{
  "attn_scale": 0.177,
  "warmup_steps": 200,
  "final_lr_fraction": 0.0
}
MLP neurons of a small language model. Each row is named by its layer, matrix (down: output weights) and neuron, and shows model dimensions 0-159. Each number is 500 + 25 x the weight over its row's rms, rounded and kept within 0 to 999. Numbers have three digits each. A neuron's up and down rows have the sign that makes its largest values positive.
A block is one neuron, or neurons of one layer that tend to fire together. After each block is what it responds to, as a language model described it from the Wikipedia text at the highest values.

L8.down199:497503503522524446508509505444551497482477534534482541482521500518510534481529521488489517536539523484542567482485501496505509506456476519484515512479481485496533493471482489515513479469547487504491487518487538434472547499497544479490504540520500496487505482520463517474511520542518470481485485512462495506491506485460500502500509483513495518512487448535465469473486484468481500546483486496505472513536500544539502510506563528516514550495494534515487526447495499510520519462529527
L8.down315:515515501465490511513483511538470492477544468483450518506493520562511528473524487510509475496548541478532489499500529484476497525475489516455499436522519514489461516483513476497482510524510515496434531446500485538477504461494464521509495526507540478529505442526504504513529492534485535505501562508511482475514511500477524554483525494521491491493469496470506502457481542469497489477498494486511519523454495477464450522463456514507513501454487492509522511512501462536495516460489513
L8.down383:460472479536483513465547471482502520480501500495521539486503467503559568526493512450517480483523478489529506488495508480494520607485502500521497509487473522480447490487496526496490541477430500495463480511551523510509484464546452553477498507506509503488480433544485505495515507465514469523516522468487518513527495492525504539507486493506523515510465508503488506506517506513501503502481464450505563508522505499532488480485506527483481483505490493517449510508476493509495470479493534
L8.down463:501501475481492539507497454527517503473514473493514486441505469484504521512488511556498516482520521518588524500476477493527496537525483473485491488527499507466485473512502504502481512490505442517479499474472488551495506522482482496500475486560511518517549491495504489513499464473469471540476486528523511497532488504524529495504490494501524503533554501512456470490507531466505545530544538498483495482529549495499517509552452468499478524474514516480464468491471510531520536464520484
L8.down479:485474516504524473524529494466479530501527506535533537537474481467503504544466462500497513514495498557510487489493514494495540534485480514504525474520435499472463484488462489493508501486505497530560496504476561479484503507499500521470474513546498517438517515551478535514473512481454476485524528512506518463454473486521474491517549482511505533505469477544479491525486491506493506493501460513504518540551496499516471497492487536507498469491500521527500461543487528506533512455471478
L8.down594:530506571535506493531477501511516533449515426466462556440505485441462495489538515468478509475532509493497495467526524536490500487453528506476465503458509498508482486497484504509519470523515451499457452461515511444506516551508511510486524506531496491520513505497524496485516502434478507468493500467502488516505473498529511507498534519498522509501505505481496475474503503487537512468517478503469501499534565483464530469503494465523482476506478504509473550505490483520496468502525467
L8.down665:479500476503485525526505449510473528531506468470478482516478420509528496528481507486526490480516492467482541512490459505522490487503446517498470499454500499513475458556519524512515524471505514477490488436525476468506457456549534502508525492464482508516512500480497465529516464467496483518492506448470505482504487590514547505509494462534496527486508459503517477503453465494479500481480510515535482485512467496479519495507473479506491462480518479543530479524518489523515520534485507
L8.down751:496474496522471537509473475465477497520514510516473517466495474537469502518485517493457489490474500473537500516545519484504453495505517529508493495474488514529495471482503500497518497501456545466467481496496473491520490504474524517496482482565513523510449468523518484515485443511500499495500514519511488516476496501489508505525543519461459512495556496478446478515496510521455477553480450491480498494456493514516490475512466490515503502478498441534483477458429477479456478501461515
Description: War names, mid-word pieces

L2.down93:578491465478531468516507464495470483495544470462481496509515491495513529491474463518515480519538505494491571557505449497522484466473498477501489479526499500503525506476506537545499495475512502472512500464515491500513491520513474534485466504490490539467526509499481524546559492507488499477498535531528480483483492510427509500486486466511498553490518534547497488508502475461515516474499507526531501484502462501519515433502534487540522498491545494537531522520524505497529504490484529
L2.down311:486478483495493443503535551455470479448515485519485515503515479489511489460495484515508522544529526485552468535503485487501475532469533486511477455544531523511494469493479480513480467502511485489511497483495500485476498494508534479486529456508483502558449480526531514503508499483532487517509498456503514515484492540464510495496478497501511489472510496496461523478517507478472524496530530503516526503488473436477506504502534494462499463533487525514530504504495501499457482489497491
L2.down468:519458520489529481514507492468506526503554533498515552512496512461481503508514579470532490527501503477500503530468520482516512483546491484484517531518519493526494504517489490475491491475530517454528522536484481500508493499507518528448496524522467483489481497478485505490482505471539463463493547495485479448469468541488504475506529539515516443522531501512486497507499460483493499478477502542507485471505461487469510497552537512503534491501528479527485471516491446535479487465462505
L2.down546:547479481511546515515548478528523499481434528515490517518534520495481542482491508488490546494477480521540484537485513528496505466512513492489468516491525503529454515474533494487514482480501513487473490551480541524513531498522509497461509458509489491479497529487516491468483483490478459468467518477506526504532455571447508492488505494510532461472492520526479500480545486493516519535520490503474504500493506503449545510522542523500523468465476517472520468503509526531526479490460512
Description: Film and music credits

L7.down44:492537509521494577472480474539529473492581534505474524463473496483469529483485500515496488501525522493514469468470469497520500546487487488508527490468506504514457513458497500451523445478500497502491511512481507479499499528501540471472500505496507523507498487480478514539567466502526472537509428469502443496487477528489511554523493535489522508509520481505463505516481564497519495515494512463484496480451550496491525492508465500487534472488478521472447480521519486532488509482488522
L7.down328:471520487498502523494507464506475507473500521495492514547494477520500514537518506534477535520496486538473519489477490459512510510503536495520501508534497497511536449496511494491536462473442544478537463503488535524493513493515495491486517510497511456522464484467464491544529510509472516510505481522481510557516494484505535496479455514484462495501569472512489455547491509531474506509492499545511491485528456498508542479507528535483517479501494513474513480503509517504491458479494443
Description: Approximate quantity words

L8.down48:505512503522515527527503549495505451511459516543513511511555443490559486527499491495550515458482486511490510488499553476479528491480537461468511501463510508495457507499467522497505476492489493481505484509499445466466531459454471502522486502485463491489496439468527455515485489551532477529550502477505499456481504471514471517465487469521474513511520490511466549465494491483503553448468526488480500536544480468481504504474456544493499467524542514506447487528485499502527497515493481
L8.down94:560473489477540483487494492522470483475511472495464501480518504458499556490457516498507536508464454507508528530511546521488526496494488482488524478521501521477538504486501489489409509533479504495481451498498491520503472446478488470533496475501464489540502505523517522502499495539512483469478500478478478505511520504527466486489552561459485464463474511500525485518519481494507537490486505461499525464520508502512528459497509514513546517534476460497505486501521501510519512501503536
L8.down119:477497482489516494493486523505535517539550489520494520463517517501515483482472511534469508476492534514484496536523526505536446531487466525521501510462526507511499483483518512505500513484476488534518485489480505511514494482505509467539530518474539461462498461510475471486500515511485511433536478509501492461509552504518523513505482542557491465557554478462545482501475491443482481496465473491509495485507503512527442496455529502521483475513482484540509504535441464523543533510511524
L8.down170:509497487536517468539508535510496506528529473470525503509479491528546497487490474523470540452473492494539494518497475534475482521489505492520496511469468517487511470525503446484469512504537506511480489535511531525523471479478498477552526502516518463501486502492509551514497553531500525486505464524484478480515507493518487484523527488506504551477458480515516500477499495469480511448515522473498480492483475505517486534487491462518473520557516510549541445531515528484520552525523473
L8.down370:506482511521490489512505500527472481482534490472483526468487520469478500517501508491512475484475504447571509493537504499468518487494516527491507533510500493487509509506515476489473532516482529523515508478483512517476507518510443473460468503501475514535504493488504508472516500542498496457533539492504540484473499487390481502481499530517494522521533483500526482519495476527495476495499509496529455533533486542525476526510473485473493451527518506522481527485470475479542457485472441
L8.down499:517481464490461496528522481462564464498517512516570512493500465495526479472482517528494541514532464499481532519481502537506502476542524492500545548532492511496556502485492485513473453529468430492493500525527489504504488464497514472509498510461498549527472499488493521483498515529477497437489428484491523479483492514516480543499469487507496522481509486498541513479496543491499472483508488537449498499496472497497511477495496478507510475521472460536504525476544458528503510492467498
L8.down510:448538464503516501509494503505492535512519479476527492549535532498495519528445493540486447489479486531452503516488534487495478497495493471487483508513502489510487508531472498459493514481497462474529482474457486551523423537484512496487488522508512508547456537499493560495503455472491476498540512491485517506499495567475501511514475496496465508506497487520477541486524505479502508540465487531502504537475509487502506503532496502482542543528484490507475498500519438498520557527501511
L8.down628:497489470533501499538476503510539449488511510483508501509517535500501492524506490529526478511452498532488503509533506501482519492504483547521530463514419512522472492510504485531435547519542487513510497509472506501483457472484479497510524495505476498485495440491495499499460507527524530435503500538518516453537525510484508502536517470510546488445517487531553489488504532499500516506532487463482492495521489500512494511489514504507517510496505523499481529500504485497527511491539478
Description: Positional physical descriptors

L8.down62:480507487519523453494506516483507517499529562480514473501506503519541541505476560539519557508512489570488519517465496545492499521478467486519463521502516492456501490452513488515508471511495523486459488533498479455524535562473524430461499527554481491490495457532520538487538544476499501527493501485484502505517530484486445474538565484526457464502494511479482492479486506507520525508504538488490479442513457533489504478488502507504502522535535482518558485510464491502511478468495476
L8.down193:535509467512529517525520468524523507534499524454472515488463542554507507496473524484473507541512489521515549524512464456490510508507478467474515486494536530522513486514474532464530486516491487495506515482457458515483505512494504465528535503483551463515461517478443516484524524503496515517500538527516499482525509514502539483508514527493496518541475498502526489466539494530541519547488513431494513534511495461514473471534478554488518496500462499459502484496460518498452512514510492
L8.down322:513513512511508469520479530517459514503497491499506522460504513526481493539494522483465500463462467545549486473479514466492539449480509488480499462448520494510499486517529520473472480507477484484450508539516499491476465493522483518506498457484538487507502511492457510537542511466527489506502506473519484516522460534476487486500525524532500530507473505441516503494533472509487535503498505506484481496487525499550480478520468476507456494493513470496500547531501525487476555517500482
L8.down340:489519534462486488515522494496509494485487500456525489456485487497522502527517472544520538472474489489522498502528465535544502511503494475529470484467505480499515519483512446464507541442474484531524493484499486489499481509450511507525467453498502528512474495511492498534497511489498520514540560499526491505500499497537510480508496454486511554501549511490530517482461505534537512475538465455497511465466519472473470515541535507530506478534533523531522503509501475522490509493493511
L8.down447:466534466465497479469465498502484495492476527486492485482501475482503478498522465560521529474504476480534518454475451491536528473507502501525507469491460468522531537510508500528490518514499508494498508515496531480471428510516464530490504479497532481503493540471479517457517481491505504493548570483440490459489494477506468459466525525512462513521498500534530496491436517514472508462480479484503488464486508505509485506455454505516541510513504443472543526509472504470556499516484456
L8.down517:489494500499494478469475527488514499494518498522507496520504500481519455495533508517477493514502495513457461503518495507503532485512509526493478534464524480504498566546497515480489511473555455530491499442523503473476485511496487533520552552490436477535487469490495522509529472507508466518524501481458520479460479503462526504511471475519463521516513520497470472439503456466441495506537503497481493524450510489458476485521497480477465523525499482495493520504528497483498475537543496
L8.down568:511509505483499504507532494538483542518501474521549458510495542519451432485473513496495524535485441518492492485487490485473509507535502454498457552525479491479515495503513468516482513508514513518483537533472464499504484502486455533508498462472507491507492522503490527507483487515476552496532529496544479521512513448507491475486492479487502505482542491461499520530533501468466510520470487508491498512524502481507501496491516484509474498538536517451480465511520488494468485528471475
L8.down798:481506473468479472532485490547507522481490498514558464496512482543499514550448523521543516531498499535485472457500465497546487535521499544470517525500525535491491492535499485466557535511491511528437488524484500515528504506505506478529507522517540459519532494463519501501484491496499490529522553553506495540490484461465475498492530519501483525528486493462483514532514514523510529497498488479512459508547497487517479515557468488505536511508524493482506487502482541512487520467520503
Description: Infobox field names

L7.down193:509512520457472493537481505460527490501483468515473507486505497492496555483507503507529525519469507496490523492472537505479483487519494476519471560481520532473514530495470503468523524508513514488510481522489449525501527485482509483524505486477517434498461475539482451524487502523510471469475483498497497465435507470496492505502515495454505506493487506485494521519498496553460529509487472474457510483508542469437554498521455524480529488473514498509509499530499490495523504485510500
L7.down690:532501516511488483528475445445504479517490470518525516514507575486488530483531504512524552516498496502524499480494485535426496516496519486508472470484510564461527520454508497500458553495500508536493518492530469465510552507494452497489520518503452500513475527507509526506453487514510535495473502511516502472443528509510509494474480526494467491497503475535517469471468493492507486510502477530483527467538455496514499520484510534466504446518475507566502494470521510491496529516526545
Description: Classification and heading words

L8.down72:468499501482469543489480494468496504513481476473511518548498482533478504507490549490505493492520483510506475450434485496494494473479523549481510483495432506503490523491467514518448490540451464521525532493502481447504506453481530486497500464482503469517513475527542511509493474512477551497473522506523484449481491524516459490487521500504518457506508511514462489566507485469488527533468480509463511451476529469498478481510497499507493474495483509487496529544505472514509489498459485
L8.down104:535532516517499487476527482482524536515554494528524499514469472500484485515458464464500537471498485442471537543514517459493507470516494513483505510463501507463470515449502540480492492483454491524493487497503499514498475494515500553494521503525413455526501517525502480488536447524524503522520535522511489497441506524479495491504472457521518491500551541505510499482448467472517474489502462473497495473504482473475530506510542475519480500502512499492536493520501497546511468432443522
L8.down333:502476523501503489477512516543555530497473548492479537478487501488500546502473517482489522478504487484482467513495478493489540473547553521491467526523553520472542473502456458482501477509516498496505486476446504451499515479496535497481518508493507470497482513491465500497496511526519476531511454485512523463547488471490484492481507505519511489500551496517536519512499469542472496506569477462531513487502508472468541479499527477504553496497496539490526466482498484499530500512485461
L8.down453:517462494504461512496593516493518500454490492520506469517475475502472510545482519487496473514478478512495468502492552521502508520488482511498528525442511530531500553520485530460516452561551569479522467512510492545500486518527521530486490498487532532533481458513521487507492567473570491504526557551471524505542484480496513545497485498503526496550478499474515538441530532532498498492513468535509513526511471496549516501485479510542521482502527500487517470487504517524470491504485485
L8.down705:517536530499467469496485496504517538524522505493477505504520516480517511517482436461521474485488468476542521496477507524550526511463527542523478505465449504459460490494541505539465493503489491479473474510534455463521473474484505518480551523505488474459501505524474485500505495455485478483510464497517498531507502474514470482490511495495464508503495489490505467509547487497455517482494504527491516479452492489510488536497513558458430498483533504471466509538488483477462479498467514
L8.down710:485518483478435508506529502500495501478524491498501516466540521494503451531492511477498518514458520525481517495524503480505491570474522549476469464516505514477519533462498472460470470559510475501512488501497518499468513470479531494520548512491547453486512523456508525474514463503504527507522482478517496470478528455521492484514497480497476479518459475491495510552486475508481497437531504490482521514485528552478503493496418521460524496520493516446488515506495527515511444493490501
L8.down741:496490511494521537459469497482478488463509553463542503486500497464525463489506513528565485493508487464475540488511513572504465539501459515491465471472471502483540529483539489482534454441528492468524518451513497490504506449508507538511515433526504508488533510518520451539505479515516473512511506462488522458448495517474506473507458493460507496514531517490513533523475479499493494512532492516523484446489453515505476516534485493554503538445503506524535489479485494504516443489543501
L8.down767:507509538504501540466468479519479483492465531540487507486502483494504504517471475521505423455537550490506481472463513526490492519505483529457500477474478476523484474476484518532494506503510492495496533465463482505541528524483480520536496467526506500495492472479554483513511506520471499495462527492534459500520496475473514516508538512488475494505511492474462469526535539526510499475508483515465508463549515500489477525497461553511546485572490525487516518510553488474514502511536507
Description: Structured-data punctuation

L2.down23:499544509490503545489478503497485489468488521560512527530498474484497476502507501509535512479476550475511478493450522469528515499522543476498502509510521544508455524498496524507558509445500472500511500499498488480509512463511515510531490441544499553475521485538504513483517501496452507494484496512470511488489512515476488481550473541497526514538522520519502513480484501458503514480489491496503468506511482511447466478503489483526514465493530474561535476481504468448551514488512546
L2.down182:491530446491455494507476462479453520498475483483500498521492520509541492543557468475470488517473520522495500519455541528508478492532454519505499482531458508519540534470529524529476521510474529459445522451492498483529491456472513533509479524505480499449463513522460509503461532508527504550505484477487490479497520483531468495504478459499500512505520468514499508463544523556500480484478491486453483526521515494508470498487526524547488542509472540518504464484506497535489491495512514
L2.down747:500499449496532498523492478454501507521485484509538478473508501496494488478553483500500491518491499507499490537510501488507480542497477535487524485493500561509508549472502471476475515534502485470484572496541470521486547514503536575477477503509498524484467522526495522501491479513501486533504494496524506451491507544498532477500520462502491514542533500516505457483527457521489556529480492518481481475485558512509481490524529476519504537483492509504514473525498466526535482482515541
L2.down770:482510460439486427493552500501479458491482526497481513488500545538504497513483496531480517501514528506524521543504478523478535484474475515503496490499456524502509471457492516557499525476517463521462486488496486490463484515477490501507475484530494490503500477501459517527517520498510467516506507533499510516513470510549542497530494530551490519511497501493466519512494516533494540493500511463531486481526510480520507499506476504532545518531568455511469482502536476507510487503498506
Description: List separators and "with"

L2.down85:510486484499537483518458504500482500495571483515544455498500520496455503509469511515523467502470472481515514486464511496462484509483510473493509490479494469497529483536531484493496480486538487475476516539489545510489491468509495530525525516516511482444499452468466541496517506469494524526528561496503504495527522496543538534512525471512473521524498502464528600479491501495514529463494498497477475514487505526542512454498456487487489485532527500492483463531539535532507535490515487
L2.down529:482485509548488493479478501447512492510496493505532506491494431469486487491483459510464517513501542508506499475532498518531483491514548481506475519496490479506489479515514479483521499473497521460471473526500517522526448520472503503476501502467498498450498474533499497509488469511544463466496519514496511479491514520527515546471452448554488492510529494499483492510454502461515523485505484509493503513527479506487546513491479500482488509532507497565486536491514501463502467515537511
L2.down663:471519521540545499494504483473516530511470525528493510500516503488503475547478490461476503527507510477519533535532507477509499444476532434472493494517529497515461481486484486525498481499496487461485515502487536523540480526457486519508529487498503485552530537474456524473538500484475476506516525495534510486488500514520514507516456492511445471510510485488463534497511464491480492550529444520517498500488459515459524527475478496444521494532505445562506501487495514499518504512520533
L2.down720:495515494486530508511507501469522504482514460518540492464452534485511517484472480506520470517503502532509533505443487523512491523483506487482493517515539476520504500497481508492563501470496457503512479475521500531466472522512510504513503519480503492480509498480444526474508516526489486497521504477504504511502514512475487495499531484472491480486520557529516526461532477452511527499465484524516518521489470500509513492484476487536511533497498517501535514490479458502523513510537523
Description: Articles and prepositions

L7.down186:506543537515546497489512469494519489476500474503490484513494509527488429485462486545500547489485479471486470511484467504471464544476488423477523504527544484499521493513530483519520493499553475514504501490504478472496515509503507488482494528516508511502481513510500515518507525551483487470576570516521458455490477493488494453488523480522483450488485496485503474492449519497476504519509460508492505506495520479511515488502462517515481473511519502528517513502453460517477499482466520
L7.down700:494457504527533490469480490514515515498471437480520527515568462482480477506463460474500481518523479488521475529520537511510537519514515502490501477486492482517513476492469512489490497484549529477451474519490511471483532510541456495502507515533517528499502484528468455518474456479493495508475487513500545476474483513489444523474551534502539523489501486486502493504546500503492517536544484494494486503475509510491563511520510512526502486520476494493519514510526509522498527521476519
Description: Infobox field names

L7.down102:504538502515529492486529455491492519521502505507514516535470567493512555532486523504500515470504545502473494489474450495497526535501517462501475552483466478476566485516483526486514532460474516514519521493519494527483506512509491518516490478459496523427480495509479518512466501468483462497492485503502471507504482532468471492531541486571482510480528473441526509510494445496477522463527512479517474497481538443543496483540502484471521497511514504514493506548451520509524514477474506
L7.down720:505517504481534515519474538529524512477513460522506525567494552478474489513532486489509483516531481444525469456518469509537465553485521467497555530452495515521524530455520518532554515502500505551459493525489501515521467509507469457529567483486494498515511522530472499545492500507550511520507517532493510520478504548501508530499490502529513504469499488512473520463527468535493486476489482506505537496513519545496486513478532519481451490556531504539454504516506521496504482449463502
Description: Structured data connectors

L2.down303:522486501531516448509516487497517502474499526522521499504514529511484527499496476472497489470520503509510507483503516519486459449515482457514518484487461468501481497537543510479507440521512533493497508491471460516489463488503507456532549442423532504488539472485528516468529457488489475480490490500497483488507498462485554490527496498512503515500508524499474482495526564505479452501486488465525491471519504528529478461524488536480478510510551487533494507524528509503503517522509536
L2.down317:523469467538507453500539517465467470488482495547509507517483460530517455516491478521479495497508496525525505468481495512514487478514476481445475471478520466537510440484527484523497468457513509525479488511518531480540500516498560510527462514519475525492504476500502504507527483507533494486502521464496538510510527539460451504481505483493504534500515484450517458521528485462506527505493510463466521442546458509517496498505481526507511545515543536545499487464453505518496479491472517
L2.down342:443507547479480488484493512560472492520501515530509527529514500491529510500508501506484520474471502496496468511521504479473472475494574511488539533555496477514487491481477555487535459519494524508534512474472531454510474475473474462467515528509487483508521513479500503521495497532512481506457449496455451515483496522512503499500501523482454531499511486546540444478500514491481517522483519496521492491490531510488461479484474534485470529513526517509538527518549484508485542494502514
L2.down732:516502493490522458496525532492503466515525463544532491487507472504504516545455500500490484477484526523505510480483500512515513507528488516468457480462468504522504466513469502510489532516502547506508527519511535521563482515493533489518486511493465473494462475533470498535506509525496531514491501519465546515530532550515470452474526489496456502486526491490479502517499496474538518524461541492527495520515502527511463489549528501483513511515513503509477466478491549511509469486481529
Description: Infobox field line breaks

L7.down413:463499490467521487457481500506481507520506485490479515504493519493522507507512490503452509488443467499486532485465536497506486511488480527508486492522477472498544540489466499472483474540507506476496490538503497512493475497500542456515494492449502543492482480528497543479466471517505470512552500506504501463499551499516515481516507508477503488530463511518512484508517463476506530492509488515497481485529486495556506453485457462511517520528533453544468508524529478515487494498452479
L7.down452:477525502495515460468499519525522480457516498487489545475491515514470501515474487465521511493489503460538549502485488477467512482418496516505498503524444522551500531497472520525548496429540494525486478496532496503506496507492483512512537498518493443476538455475541548529550537501509493550541512486430505474537456535496523532507502506483495503525494480500496462504500527508486497456500507541497440443485514502466504456505461489487519515502534473532505520495545511489527520513501505
Description: Possession or feature words

L8.down42:514519468496489494525515496464490505502443484441527492483502510439500515475477516494518488508503454468503540479532489495458465524550498540507493431482471473523501510472503512471494496519504519478507496523515529518502554468512471508518531534516479521489479462508503518512505463489501500472500499536476503493522490490494507497521498497489485504503551521444483478499512522529521458470472495504483518497484495558469473518526500523517518495525493511473465420450487532524515496502489458
L8.down79:518482491488498517487521503438512475507490493494518475439490514491511524491529524512498489504492489486529466482522443521452505486475514479458476455481485489456465538495534526487523496480466519484486486519464484462508488558496524452512525516516474521507484458500483501525508508539514508498492512483491499509486534471515541508500516478506472536488476500441498434518490515499510487489500471503490507499528503479486517483515491463477458476507512543488519493474536523492489520515464510
L8.down246:511537545473507485490506521537498489547533491500547507490521502520516503485508492515485531510514436501523507518500513488524535503547530528513483494477500514501471522523500519466474481518455497480501516491488510492504477479524468490474503488461521486531509466536499507513517469460520521532540488529449499473474495515508478539472463506463518540462502467482476539494482530526483470536517491510562488510508508474476551528516484537491491555503478504525486464477498485530507510483530498
L8.down249:503478466526511510517499497549492505539495499486471495485529516476507505497546514526505501527517493488500501481482535509499492537472497481484472483506517493492483451486424483514552511497450527488533502532508503525483523564513541472514486496511481515524519517508472481553437474467476487479490543475547516494482491490527497520494501509498465498496573524517477538503542528501491495488519493480508470505500450494485568525539509498483515508487485488491502508502522517457493517519519520
L8.down357:506483529520488491543467492516504516501524439515529504540500493495500489483492503466527511494536481526523488522488487501459467519561508466478512525529501511508513487491468493465494470493537562480471478474500538492487517464500478505516515495471475491503499527449528466493529483493483486485448516509440533481517483527479495474439505512506503511501509478467491499511461488503508529519480481504497514455521520465510492526479513492527490513495547501496506542508515530492527517474505503
L8.down483:464509500535484501494503484500499524526426504482498530488540444445527504486447523489467503509473479499490549478502483489494491485468562452502512508440500464498507507483502505502516479503461524491509468487501485511538498498515503518477528506478492487541503515504486421511494507520510491495458488466512508494513498447515482498511469457495526529466483516510505514458532472530484532485504506524497525497492473506531525528486488516468474494512492483500532492497491515476480476469473501
L8.down489:530561488498505517523508497481503474476521512498474513495496534480500469518544487537495475465480449493505529508507474507464517507518524492508531474526514500512515502500533496497443490484505523474595485521517542484525527477515513467524497438503451486474491472515527496524510457479503509530494514500492479517550532484508548528518424483486485493469508528501487500510463522495546511475506507532498506494487449524494531503522502516492524518519492534478503500514496526546485507507498517
L8.down791:470484465457516458486517463487523563488533477507488477502502511531482496526501511487469495486458470515501472489504522523496468545496487513533499513489572530499482480483506515486537517567532509519480485482490492515514495450517499497499543430539508550492487505507517487515542464487481463439530475512510450496562531519510468517467498560470506518468485490516520545495486485523526499509477469487492512514495514445507509506511510505505516458474473463489521527453470489472496545511492477
Description: Infobox field punctuation